Part of a small language model's weights.
Size: 9 layers, vocabulary 512, 3.01M parameters.
Architecture: LayerNorm before each block, tied embeddings.
MLP neurons of a small language model. Each row is named by its layer, matrix (down: output weights) and neuron, and shows model dimensions 32-127. Each number is 128 + 32 x the weight over its row's rms, rounded and kept within 0 to 255. Numbers have three digits each.
Before each neuron's rows, "fires before" lists the tokens most often just after its 100 highest values on Wikipedia text that the model never trained on.

fires before: "ich", "o", "i", "at"
L2.down148:148124135124155154155140084123118147076095080132134142122207090148185139135118065135173112153173089117094114153147126123202073168131103132129051108125085097119120067176202154139154135118149120142132109116131079145153087112105101153095163157087114149163164100120166130114065144109138086148

fires before: "|", "|---|---"
L2.down545:155133148143132143104145122112147140091159152124132132168122122089079159143139139158151130110145079134125086141114142175089127110196063127134171139098221144088106162195114100141146148127106095096143141117155143145167166117107127098156104154145122157192107156189012080139123104117155196109

fires before: "|", "==="
L2.down363:140183110115145158140105133153094158116043115090102134162164180103124172177107108124091130096168185137153076102084183100147136154174158155136176136110125070089110124125099092130165132118114142111128149145145154165108153168117154141132126188109177123160088129090098133172085095133089109120

fires before: "|"
L2.down505:099161177096109142112114125137200097094146112107072082143170128100094110115173143128171180203113131108102120071145107122115105170151170108169158163085201112134170113115099105084154113072157118118182109157136094126125157105118141128128120125219120100170127155137103109116166100135093176147

fires before: "-", "|", "2", "The"
L4.down390:135096082127106121163160109112169105145177179139114122171167161113114160118103121187087118126113129095088123116100154150133124135156143129125080128091153168175075142214093197110126111129069041136117118190105129059114166139115132092137110147177154098119053112152123115106161151110133151173

fires before: "m", "al", "t", "nd"
L4.down595:083187125164113151113109149094141154161112113114130169055110093134101096117108162174136162177144120112069113108132094123133198101112131049088114173181132143149100165156143104117160098163147104091140104112156169136102100117129148143143121198206110111136110099120157167156156157124175103160

fires before: " |", ","
L2.down304:098101151115111144136155156235171116134133104100166133109152159127085128113177070058137128156087123149114136076100127125122097129128139095076081153121140112123081188155166089115140079085147125050115115135101155076098099158130117151194135096175116188131101111154156112149151160125112133081

fires before: "==", "|", "-", "The", "===", "I"
L4.down577:102144118162116159110161130094138093127064083117111157178137075157133093154150169092124151105133166132223142126085129154167143167154090106145157083099060117093164090080139077121164148142115112085117147195086103199096100134116199125076124119116134120105143100136176110114169129128110154120

fires before: " |", ".", "–", ",", "9"
L4.down65:145177115106080080093095145095124161147075180147126126093116145181176146128119144092140108116130146076125155180134096152150115142183130168167154123128122194038116066137063114158145180127110158150120127100112104131157174106071151133124128134120129134111129153142102150121143152068110083146

fires before: "-", "|", "==", "===", "The", "D"
L2.down553:136111182108133116131165113161169227112149075154107087140095186100103099134171109178089103133134125129055095113158164140151064115147118121150054160124142111135130113182093155170132143149165114111100124159155096149176202143073142108108103166097206102161117122145126138152177128097100140126

fires before: "ich", "o", "al", "es", "at", "i"
L2.down386:162141099133188134097069122132113172038131120081161098164150139108220132125110127196175097085149096145111116138119115166101068126084079129121155156156128130123121145148112158099136085103177124152104187117111111115113172177124141121160171133103093177120085115072211109060139155138139131131

fires before: "|", "===", "=="
L2.down485:149088115071120167154181126108134098095101118127082171102118146101112181136158118130065123058101194115146126128113109171131126061155118134153125147090142100146067186175127131094130118151135082130190180150124152143117088132119088116169127124135112090103154135164166026111168134137103098143

fires before: " |", "%", " ", "1"
L4.down458:060121141148127105130134165077155123138159185091112116130151108107118158145158115101083066101109106148130085135154161098073188093110107128125140077153127123111152118121117144154121146088055099152198108154108132139191143077092103128103138153167099118130088159152109156123101154109183154137

fires before: "|", "==", "===", "=", "P", "H"
L2.down371:085083175156151117132149206123117116134184088109142158112142147122107156099165132092126128049081161183148132086119145157125037151129098154145111160135134100158119097115071123083085165104144089151134089160144107216078130126117115137143085138123116138144178148140151062090092153056109135105

fires before: "|", "===", " a", "A", "S", "=="
L4.down450:139120155133101089130131164140078097084095101121082182092129125155053193128086128097157167092102121155120173111126074150138170069176156167054117147140125091136179086120177173146149070107094129136131088114168149116129113151098185141177203107079090157093138106088128113149099107106099148138

fires before: " "
L4.down54:111155116096130163085157123147138140110105157098119102204112136119135145129063121151194140089138092172122086168156051113146103152176157064103128105127182070148112097115149104132112110106164145122069085087160094132112100177069156083166167120096189093118125150119183138098129144169110104148

fires before: " ", " |"
L4.down466:123121110117040061150156178111100117163170096159151157145176078151133173141107059086157155137158088164115138133085190155137092114098155088146090166147148106115163127132133112159109140059171130100160132187123124115107090201147093147150123170092093096121170081119162083150169146130149070140

fires before: "==", "|", "===", "The", "A", "I"
L2.down295:147120152153148123102154151118148117178142156126040124123156115094160204124105154128190136114194128132130082118099165133095096134100177135179061111059132096184150142135117142146087113153171075151122122155097125119104142136126122052140126115100107095180058147194085083088169177168090092085

fires before: " |", ".", "–", "s"
L2.down203:118161142137130085133124168149141119150107104156160161107187098128123133101140110088181071141109095119120067131094203168144117137170157115142118106144071075163071092163072112160122113147100179169130168142100143102151130114104147127105094061164134158134110081100125129182127114085157093106

fires before: "t", "k", "e", "an", "r"
L2.down76:141166114137088110114057099181101231128155125102098178079139167173166151126094173144166133082080105181083113169132088103134095111175195146135142143118137176119148166136126145145102167146127136167077144117144099025117167148057104104141061123178114149114157136155101116132117110146127148112

fires before: " ", "\n", " P", " L", " D"
L4.down448:137152153106127108115190135167072105119118121100094121153094166134146165153168140046184176077100146177092092120134139132143171153165157133054109099092169144162065139178081145097166156140096179140137132127097142120136124123034124108073124127111137052112059091147156107142108129178136151101

fires before: "-", "|"
L2.down613:132141181139080127152205048136122148105106174132105125147160138141214133170119137140093103105125140127096160164135117078127125186115156130098087053121132132143126111143159055123145156141126112134128095127057098165114116172145150118161084190062193151195098120103103152096151165127089076156

fires before: " |", "%", "5", "ion", "3", "9"
L4.down526:102130100120184147171150141111185083121131157128139160077105095146097081127065113182132164111087101118120160156068149132068118095102128087155136120172149106129055171114099103130168154190168168159156132060109134152123128122122126155109116118148126185129100161094054152122048176092147040131

fires before: "iv", "it", "s", "c", " the"
L4.down163:069165068138068141135189094105081174116051110131131123129103100135136148164114132147160163129113121121127114124229137119109163126121149073124153110084117143111124176157068096136172134147102182113146089100161138143194178073166125168126043175116128083151125149131123130114088114147114140114

fires before: "|", "n"
L4.down605:130107112164145159108147121101178126184122115164117136191110177127140101148151104159137118134098089107102166113130107113172149166106106159127178152190155085149152143136171124187124179052196103184121179118123132077098069154145113169144143117164100113121064114115099100131071109117090081172

fires before: "==", "-", "The", "===", "I", "|"
L2.down616:122105086095169156079139139132112172073135062118174099135100143173101100129134122125110127090166110161196151144169142103140110123130121119106139176105132123156184137074110156099147040138133178157105110090152124144182181126087164119101143195159103177111139124133097171140149103192162125065

fires before: "ich", " Y", "o", "i"
L4.down231:146161124156117159075082160124121159141139101079163179172216103164178104160120128182111165083122165147058132141128078134156123094102112126086104127127124086107115074100171169128169138111107184129087167116114113106134137108131116190132160146107111156139115101112139108108084140116100140143

fires before: "-", "\n\n", "|", " The", " In"
L2.down258:171118155188136126195123186107157129094121123125120091099079134081157138165066156112089115087137174114141109125113169045109082154140181082076104127114160056131167159140161096121099191158189115162148102167115116118139191176111148112112075159116117100162119135120093105095171080105131139123

fires before: "ers", "ed", " St", " |"
L4.down381:143136189149083179115165113098134108138131112113105156122171196169116125128102085081109135123148159120116204124046127100143148085140193054156160167127077114162178051129111087095128165126107124169118110081101186143144147125083100126149093094093063143108163126115095107119099085174111139099

fires before: " |"
L2.down146:142146148070073130136179097130091129109117109057212081114144126126154159093081093055169125169116173081159149099127120102113131119123119121091104173106132097120057176140188156129099120080136124063113124175121096080121125139138138130196106150132106105154143178145149087170108187105112162118

fires before: " |", ",", "\n", " (", ":", "\n\n"
L4.down588:192096114149141150113133142065132106143098105137133138115143124179161149159090147097090072206109094090139128167127119143106147176105158097114154065130133128153145116159089141129122130159115146161126104126126089152054134073143127113105072088113125118153171147208159107129123206163146111152

fires before: "|", "==="
L2.down604:138125127184094179115094109122130077110118128119143168178156157089136108118137138148129099074084074107107112137118096160152125181194166093161148164178153120158160101106110117122159071165042109175143162120170125138145087103200143141191092156109089174145060151112123123130135139165150093137

fires before: "==", "-", "The", "A", "I", "="
L2.down142:110093148177107108181167132109173124122129118112124181143138093130153165145143128135119117122162114146223102121093095047099101188122151055095107120079200075129155161094111162072114113160222125138129116129092152155144138126108160125105076157131114069167102128106115158085108153094124132073

fires before: "ic", "e", "t", "or", "v", "in"
L4.down614:070131156121126129152140070085147190076135144124095173122151052143181141120121168133145153106154081108135126119150147146154119069106099096098102125117142193157082107126110108141139111139118108113154106190151145152073156095135137170118132125096186100207170190147194104117197129144148117094

fires before: "|", "-", "|---|---"
L2.down392:152151185118102127118120120144188110120143116108100108123078129134126133120109174181086135128120086111129158110133127073124142152111148135179129116111087116105111155149181144085184079118142107134146150095121132075167064114156106152141044094142076142108117112084131132090099100106134079101

fires before: "==", "===", "=", "A", "P", "|"
L4.down127:124157206130092115138139084147198105149151088096134160152136108064137168166162120138058147134103140116154128135152129098130103114179154139094103123095128121129088112171141080130140135088126124049134127136133119123134117123088117082166138114088109154143147115142104125091088110090081089090

fires before: "|"
L2.down178:141122085156153161081100110146165083160090076037081160135148108134098208164086099198155158107150150120090121134133097094171154124124171128141131098082202067153133167159089115121112098149149161101114124145132171108114122130146071160084195123088113168138170143178132102049100080124099119121

fires before: " |", "1", "3", "9", "2", "."
L2.down359:143101154138126110102111111142162149137098114134149117149133128164078137111128107167086109136144135163109063125151104080178110153128167134111162077128118149141101118176040101095041119115151161147130127118093154131180167139048139164216170175054128140159136116129154152119155074111110058111

fires before: "|", "|---|---"
L2.down4:109093138095078116125140132140071080141100124127133146135185127099123088120141141088140172183166145153165092111116077170146114135083033129126216123135131123095153100158118100112119104092115104138098116103180177163133145143174143145116125117107164224142083130075063156083107122116076142162

fires before: "|", "d", "y", "m", "le", "or"
L2.down187:101097136066043079203116139157137166182078141131096084147134157112173127170153108104119100065161130128130218126083115107154156168165081129100126107180123124184118119122084127141103144163103157170100086065149157104143193156156086130109113148076075093147119136097128096148093139138155154106

fires before: "|", "==", "-", "A", "The", "==="
L2.down164:181128132136131162132124118142106162158056133112123152169093093119120178168129088123102080148150141127141123122087139043128129110148151067165107080108049158123107143108103142179097056152060131143108178105189123115130159162126163126164151190168063128175161164147145166163121157167103104125

fires before: "|", "-", "A", " ", "The"
L4.down153:129174109159133176120149165131163112140136121070212066081122131102091114115096175104095117166101142132097082128083197083120110112145122103086101148168165108184145147103169059102132146151138149106123127141133129109151093038117168142167145127126123125163103091161166109135181179161179047137

fires before: " |", "an", "t", "k", "al", "e"
L2.down297:120110148149163085119129138149100180143151145103124151117142143127148153114082155127207118088101113119056129147073113156135069154089072113088145162074145138149133138138137103176078184161101171154070115130090153084131071122059104181108192113098157152109156164146076117132176143167132179100

fires before: " |", "4", "9", "7", "2", "0"
L4.down401:139123105199141092105201120184132134144105147148157184118136098173109096113143120112166077116180079166185080166089176145086167172145118120127086117101130172148125135133137114144118159080120141108125137131075080116069173119122140174117119169117104077137106111110143156167133184156137128041

fires before: "|", "===", "=="
L2.down354:111102145128134141117136171110205082109148133097148142185109151107128137056153122172115141161132162135133098025085103150157122093066120134131157105111149094182075062099084088066097139109114124105196099141146143183110094094122130145184119175127071139118098185140102118140139210106121136079

fires before: " |", "."
L2.down272:138197089154201096118101114112113134096140148126123092151126098091159117178113139115140090103192093136134118197218178096167137128135154087130168092172101111107157103057157121088092114149111122105120152116150124209149094148127120114113118107180167177146126111109109126139066112097118144102

fires before: "|", "==", "The", "|---|---", "A"
L2.down45:137122162127122151140108165093126097115082136112143122167136190148130189175113152093049175141121124114082141101121120143083083142108120158127149162111223163077099153147166164119041173081110100063125134093159115125067125144101144182086135146142089135144067114143113122132093115114114112152

fires before: "|"
L2.down2:143146105116146099111143174110101129127075125097133113129064155157081157197091133176122127104130125127147104103060119056136173161151097080120195113230180117084138153196188074079162087128091131100085104179104124168121090131173112121112086131094109111159137152138149125187155115145155190136

fires before: "as", "t", "l", " |", "b", "p"
L4.down332:062127143122138095191167136112103168186137085137188101133134141145145138142076144106142157092180070174115094122096115123150113152102078124109124115205096099136103060124112121130159103132083114124133078137103124153148167157141137118089119116077112132151126063106114105093158214084106105123

fires before: "ich", "o", "i", "at"
L2.down575:144118131206127191119123107136133174146113116122158104132138149056196143155119129118121153126155085174096129157105149117120150114187111168179093106162064150142124134121220101110189120072141093142171129133132099128138125158116090147080158103146078078101119100115086118090137150195071078153

fires before: " |", "2", "–", "7", "|---|---"
L2.down41:183126171095177148138096118147165124164120118151075097142130095183154094086147123081099153106139122115143170121111164117160138097125119099177134152100070110177092055133108120164110089073101082118100114119102123182073100147153127153182162152132144119129212121104101169170206132137085119159

fires before: "|", "-"
L2.down512:136150070117128164155126084100074118131065137125115104095209069078164125121121132099160153102117134132145095147071103155118164102081128124151139174153149143085113102137157092105123088104102115144079138144161197150117121191092163118076149144119164136108141139137143171181111150108112110188

fires before: "|", "|---|---"
L2.down360:139162116112147102156148132138169179139124140176132184126098130142108110126099156121138152154117066122156166112098139144140143089123146116110146072123147127146172091134115128175124105062066068079044156149146140160102171190134140113114194109096100176151145078145043146117094140122107144152

fires before: "-", "==", "The", "A", "===", "I"
L2.down420:126122142139127137140117083134138137131059129103094127177165150127130136163119161152084115063088130145093118135091228141145128138125143132180101195133142159096070151158116176121156058136048113122101147107134170129192080123079138141083074149069164150118108131179110115179101112117142179104

fires before: "|", "===", "==", "P", "="
L2.down120:083056116085207065132140100134159085118105093133112190102109127136175181116098135075101116103102153097189090144114140133135136134087145177108126151109109071147178150170081045133134131137088099145126092184107171161108092118167158145169142116098109132138074125139143127093102149125024105122

fires before: " |", "l", "e"
L2.down426:110162122122087164097120122166104135137116118179044103088142142133078202093061189201188142136065145154118184173168110108147120188108099126098115180098139149135126109127109173115110139127122144174121128085151084106156167100087149138043155098151091102121105106113135157149105161144115079100

fires before: "ch", "k", "s", "ine", "it", "i"
L2.down31:058105123106079176086127149122136135114065069147107139155128123126149072129096160117094124136123095167106134101152155107149132116082154150157130119155151114127146153059121109186143092131119101145143116097121104072140147128191164150174143165200138060090116189131119117152139098107124098100

fires before: "==", "The", "I", "===", "A", "N"
L4.down301:074185104134088105122167178080169110133110141137113095131108126150079152073138196096170131194171131121097109048091155181094174123136165165137135109082171134170139097137079104117129157092094103144218134102105077195089121125097160144130127128159118056190152144131141160104155196204142118145

fires before: "|", "==", "===", "H", "C"
L2.down230:124141125092067149092206089114076143132157136160154156137162188107115126128130109152125124111107148126089119132095171113164149167108130134150076077055145119069130143165117067124100100137090111122204200127195095089068114136138089089158125106134154163130131125107143111147117140172015135128

fires before: " ", " |", "t", " of"
L2.down36:104120180187095088118117179164168140105133110129138102129161086148111218125151109120110139156094085138193168164146156105167121172141066123123100117132104088128162155141137131156118106144158108184115117149094152128142145121193157128158127088170113067127127087076157040145173101161139137084

fires before: " |", "3", "2", "–", "9"
L2.down385:243089099123194116134135121137083101186138090111136067098161113145093190142129136145108125075139139155108062161099144121163127087156095157150082135081142148169107158131131152161045178095168091124125166118127102138054168083096146154147092123118083125166171121114101133161204134145129121163

fires before: "|"
L2.down141:067159129184095128088176083168093107158128159109146165171133167156089078196088112123166170164132189125081151152089134145150124100100141135051136151131130098182135122159136160149134101153100176117120134102120117126187162136116155139110102106135169165094072086140198100174156068131056151122

fires before: "==", "The", "-", "===", "A", "I"
L2.down229:069140117151168131154128128094100154100178093164116121098123177109208072174170115079150121053119084105144109108069155190161132090113100159143084091167137116102130161154112085100168087123091136196149103131110139160166122180113124103149083140114113116109119153164145147080102130121106114072

fires before: " ", " |", "00"
L2.down497:092137149209114116151149149113123119146161119139117159080115090105104118083149095065147135084152055150177112145166186129190198112097054085146121134188153129118059107134125106141182063103051145113133166104103141206160134174143083188179115114163157136110170157095095130160104168127119139124

fires before: "|", "==", "===", "-"
L4.down219:120163167097124043116175161158122169088115133159163152130127147095092209133076122098083174060143166098100133142119097141103121109167048098160096182115105110148158124161106091138094185061168134139143097091138160149115170180141200122140129139097103128147109116181155136089108183090140072119

fires before: "6", "0", "2", " |", "1"
L2.down314:095133139116193146190133205087148164115134120131188110126132154118105115115127094144122183128146153104064129076047132142134054131119144128122101142117116107126124137161154079140139135093130110159090119100120155112076202049106137170182168096131076145167160150198165143126174117099141105118

fires before: "-", "|", ".", "C", "==", "S"
L4.down129:169130182124119178112166123099112095162177166105075111108106112099151122089173146144131128143157142130128102135138149116076119128096110068078105112128174120132100119144102163103087097097113151125148066166123092133153162128107135137109102164142143110170132180167121134149136083147124121124

fires before: "|", "===", "=="
L2.down181:107168093128083102156110178110114075141154134103098114156109158168170154178135084111161124128144129118170120171157115132116093122085105130151128111103135118126099108091161092110097085171126087136106045174099131147181093132095157080119127172114166119119141140142146152167091205151100151053

fires before: "t", "p", "v", "d", "f", "c"
L2.down185:163148144158148180107177098090174089131155106166118157086139097098179152151153139117142093129124115110111180096124195129193135127057127108101125183136137160123154098119086082140123168090082103161095145128066135094080100115112147175037138168134107081089121115136182123119150121091131120128

fires before: "|", "===", "==", "|---|---"
L2.down408:176155127167141123135097098125161118121129177203135118134101118115156132088052101090160069130100103113122112117134133129093095116108166119147090140104109120118161060051104105177080119096155124141046108131181136080168108161130086039150169190118108133141134086135124126159100170169113116123

fires before: "ly", "nd", "al", "ar", "in"
L4.down355:148159180090108130151121098143149152163151122108161111141143169083133127102109148088130176124081176174058106130126123104092136152090113139090098121179108060139174171160121117133186064148171129154139146123206157072112127131137097058133126110172162152113135126098117117125184181188175111114

fires before: "|", "==="
L2.down111:166100079111090149092189081119134088148183121149070149184116155105113117115074158154121183167137119144116089058135144179111106150145119090108103141122083117118148046133137082112112094135124090172170117105177165121091120136144090099152045181131122162119122159094182141093119137143087155142

fires before: "s", "c", "ter", "k"
L2.down13:065106146075082120163188111095129149124046115106160102158147135130103159150128098147130133140099113143112081096160119054144193167097132152131145066112128110126121138142112081109160105105154111155213188113191078093127133145179118142149097102068166116172124136122092139193128104124095068141

fires before: "|", "==", "==="
L2.down311:159075117136170112167127106163156107059168134151126179099177159122086149170148168175166137082175162117114078126128134157122114078184111108117185113110082137147110140098100104116134112107176127051102161121118164140168086092161107122122161122138092119104158141122148067109115131092140093120

fires before: "|", "===", "=="
L2.down115:115157109103134088134126189189155091149127065199104154187121156106126184145127184106111203103099164145122125192139129137050101091190124048138147174131123128162137155100142131112045135127110148121149145128201150127109129120178149082099134150067081043164112099098116086139131179129144093157

fires before: "|---|---", "|", "ich", "|---", "9", "at"
L2.down570:101109097068226141142103075163074133098141108116082141126146128172106116113137145068148158132100161100180146103119067118139129155171105198104176111068153074141133108193120134082153113101110088151149120136096117131172138114131153071088146121118161149127124098077093109086119140101167127166

fires before: "|"
L2.down201:181121148136094101157148130152164129135045085115103120124193149131101095079115158205105176085159134102109099133113080166106133106179149203123172135121139131073080123138203103108191094134147177143138166041157148088139134051095107095119124126135121124045108124125167151140131131145134126165

fires before: "|", "===", "|---|---"
L2.down63:123163072125098142113137135164153066147068141094142124107116136077086118189081175148086189131085166105102119074134107121089087148163113101108137136164117156169124158120143084139074174160103151099185112108180130172150143166087176083215108141138161147102101084145108104091108102139124092138

fires before: "|", "==", "|---|---", "==="
L2.down332:158114122121145120134153165096117110136097095116125136152132110146153125131111175100171097165114093136115093131078119150145166157125115125077180145086110180160151103196119068131080127115124083122149140067117099128141168124155136100093125124093133075077135163136062145154065130101152147209

fires before: "|", "===", "=="
L2.down382:066154166126136076131113155129168101054170084154071151150169135140139074160093130127137148095094106119139103104177100116152158099111154195163103150126104255121095086092133148087170065152121159138102148088096149159108141123132065132189098107089117084115146115152120178082171139160161120118

fires before: "5", "9", "6", "0", "2", " M"
L2.down449:135143141121162150098143107140075107015068136169150137130179200163124156157121160080103181153121098152121090096087140081091111143138115135149179155079147124120135119102084148222129158092124120152190118076082090129152089137088170130096105158117116115135173167098103122097105130117132085130

fires before: "|", "-", "==="
L2.down582:157100104120149158117088109197147095142116123071134168099128153124119107055144136161109143078170120202106129040110112098152127173152203167125116146117137143123135096087141152139154117143084111113098119149131183100112085113155118160099073174193100089107136097160103155161133122157097151193

fires before: " |", "5", "%", "9", "8", ")"
L4.down66:129147130133107119074123170083129152099119141148155157145090142157133113126157123123133084050121130199079095147161124158132138098131115137135134180070163079093056078197100112176172217131168137097135091109107151111182139083119135129094117138114092070151055152095078158161152119119078069142

fires before: "f", "v", "a", "b", "at"
L4.down315:168138094193134088108192123116151115108160135158177159149085086148127128060130119136147154150105103126140126079083147151143121105110144056185099125133144121133132137146122116196120125174122127100121158133215091068130122107079110086114103132138111109124135106095134129082118139101137142105

fires before: "|", "===", "=="
L2.down578:179183113113116152109146154184196074119142116132103162122093139072111145166113187118099130140103116133099159118160118096105080170135160120066158089114108055168189166080135098167118141073118122163105072068144195108150099128133145149134175139139102094106133114121128114030142143154136130143

fires before: "|", "==="
L2.down227:148156159135087178045170124124098099129094180126113114185132163142107160142092162157205160157174071090032116138170094145071109105116124113155158078152134088157139192104132138110152141147134116122117127105186116086136103118154127148128174105138081120132135150228090144150101078120151124147

fires before: "f", "v", "ad", "t", "g", "b"
L2.down207:132092106133129098124223111173153147148088088137142146130097078122146159077130176139156105157101174109142128073152186130108115123109137058112134168089122148154111159150162099126121112201108095164130147154161145148155092133150180113106098156119165178091114170080121041127182080161112115104

fires before: "-", "The", "|", "==", "I"
L2.down267:127151103098130122153118097091149129172128182063136099114117116156175156138090167129105084110118138118081161095088079133124128125087136158081158142152132124145143141102145139114114169152153122171085149091135169101131143181191156178092161121147144194163089132126142110154113121100080134121

fires before: "|"
L2.down463:149154161137132109155202102164121116103129160113095161155139140049147161138125064105139083051148065089124171102109118159152116160097135091103141142165163134098179104092134119165135106188141093144127117110122126172161163151112165107108149125067126170156081078116178174097062173162108083137

fires before: "9", "6", "5", "2", "7", " M"
L2.down58:145104114088175156093144095170059152150143139117159100054128176113138136147159147081162080153096067195151147175072164117076130051107135114102154119149099095142115163164120142185095112127119167112127117113120128123160169147105138142085145108165129088118108113115112092129126185103129050107

fires before: " "
L2.down337:141163119103095150118137117139167158118142110098180119136135150194116125135141198149220179074154116123065138139112115145144135119108134118147192128165157110124083132128137128084145110050124161169166097096100153175168113142099049146161143090109130087060152115133125091094094127186129119140

fires before: "|", "===", "=="
L2.down133:121145125051127098080136180133168121105101074139104072170109151145146123120139110180122156155149191094142123188134101118184135121138078135153166165115058095128153154129075133196120109160123112139129157060172126123187129156167104144099169131122097090150149116148101166159133079155111147109

fires before: "-", "The", "A", "I", "J", "==="
L4.down44:089127119220155146143084142142102132074115062121186149219197155114132135134153140200123171117161137159119159110096052145149084132111109145073104117172087086137150154132139088125135104111151112106103098112109127138132088133109131133087124129106136121131122109195118067131191112110123151115

fires before: "|", "===", "s"
L4.down369:095140192172193103138210134105144203074121122095120175138116128115134138115140135078116134127085141127158128067123149138146167120104114170171188125122135108113116128158115099149156064122156109145113151192162151199120167114158126097115136130109139131102089128099121169110096141154093085164

fires before: "t", "an", "e", "k", "ol", "o"
L4.down496:152101183148085078132173135172119111107105144161168113160103122110141167145120159107107100081108134161124150135121145146075128134161153119129161196111136157099137069096172165179114131173134116080122129168088080111107075104111110142069172115155121113127112111124101139123153082089068195101

fires before: "==", "-", "|", "The", "A", "I"
L2.down160:152114130129168089073179103085114138128131110185123116159137149086143121092134134102117106102103097142057119165152158160105116082152118170095189184158111154130130073158109074100181112122120180147139162140127124087126127166117076111108142078165104171071086192129085150100179135131135131151

fires before: "==", "The", "===", "I", "A", "P"
L2.down477:129139159065138155149143195142147144112096100115157122123133110086134204123141231107146155078102131170054096132091138098102155140135106170123094108116098073162143117117150098162149103050124165133207120083115140143187136171121148092108154121086086101110126066149119090100183127196116099169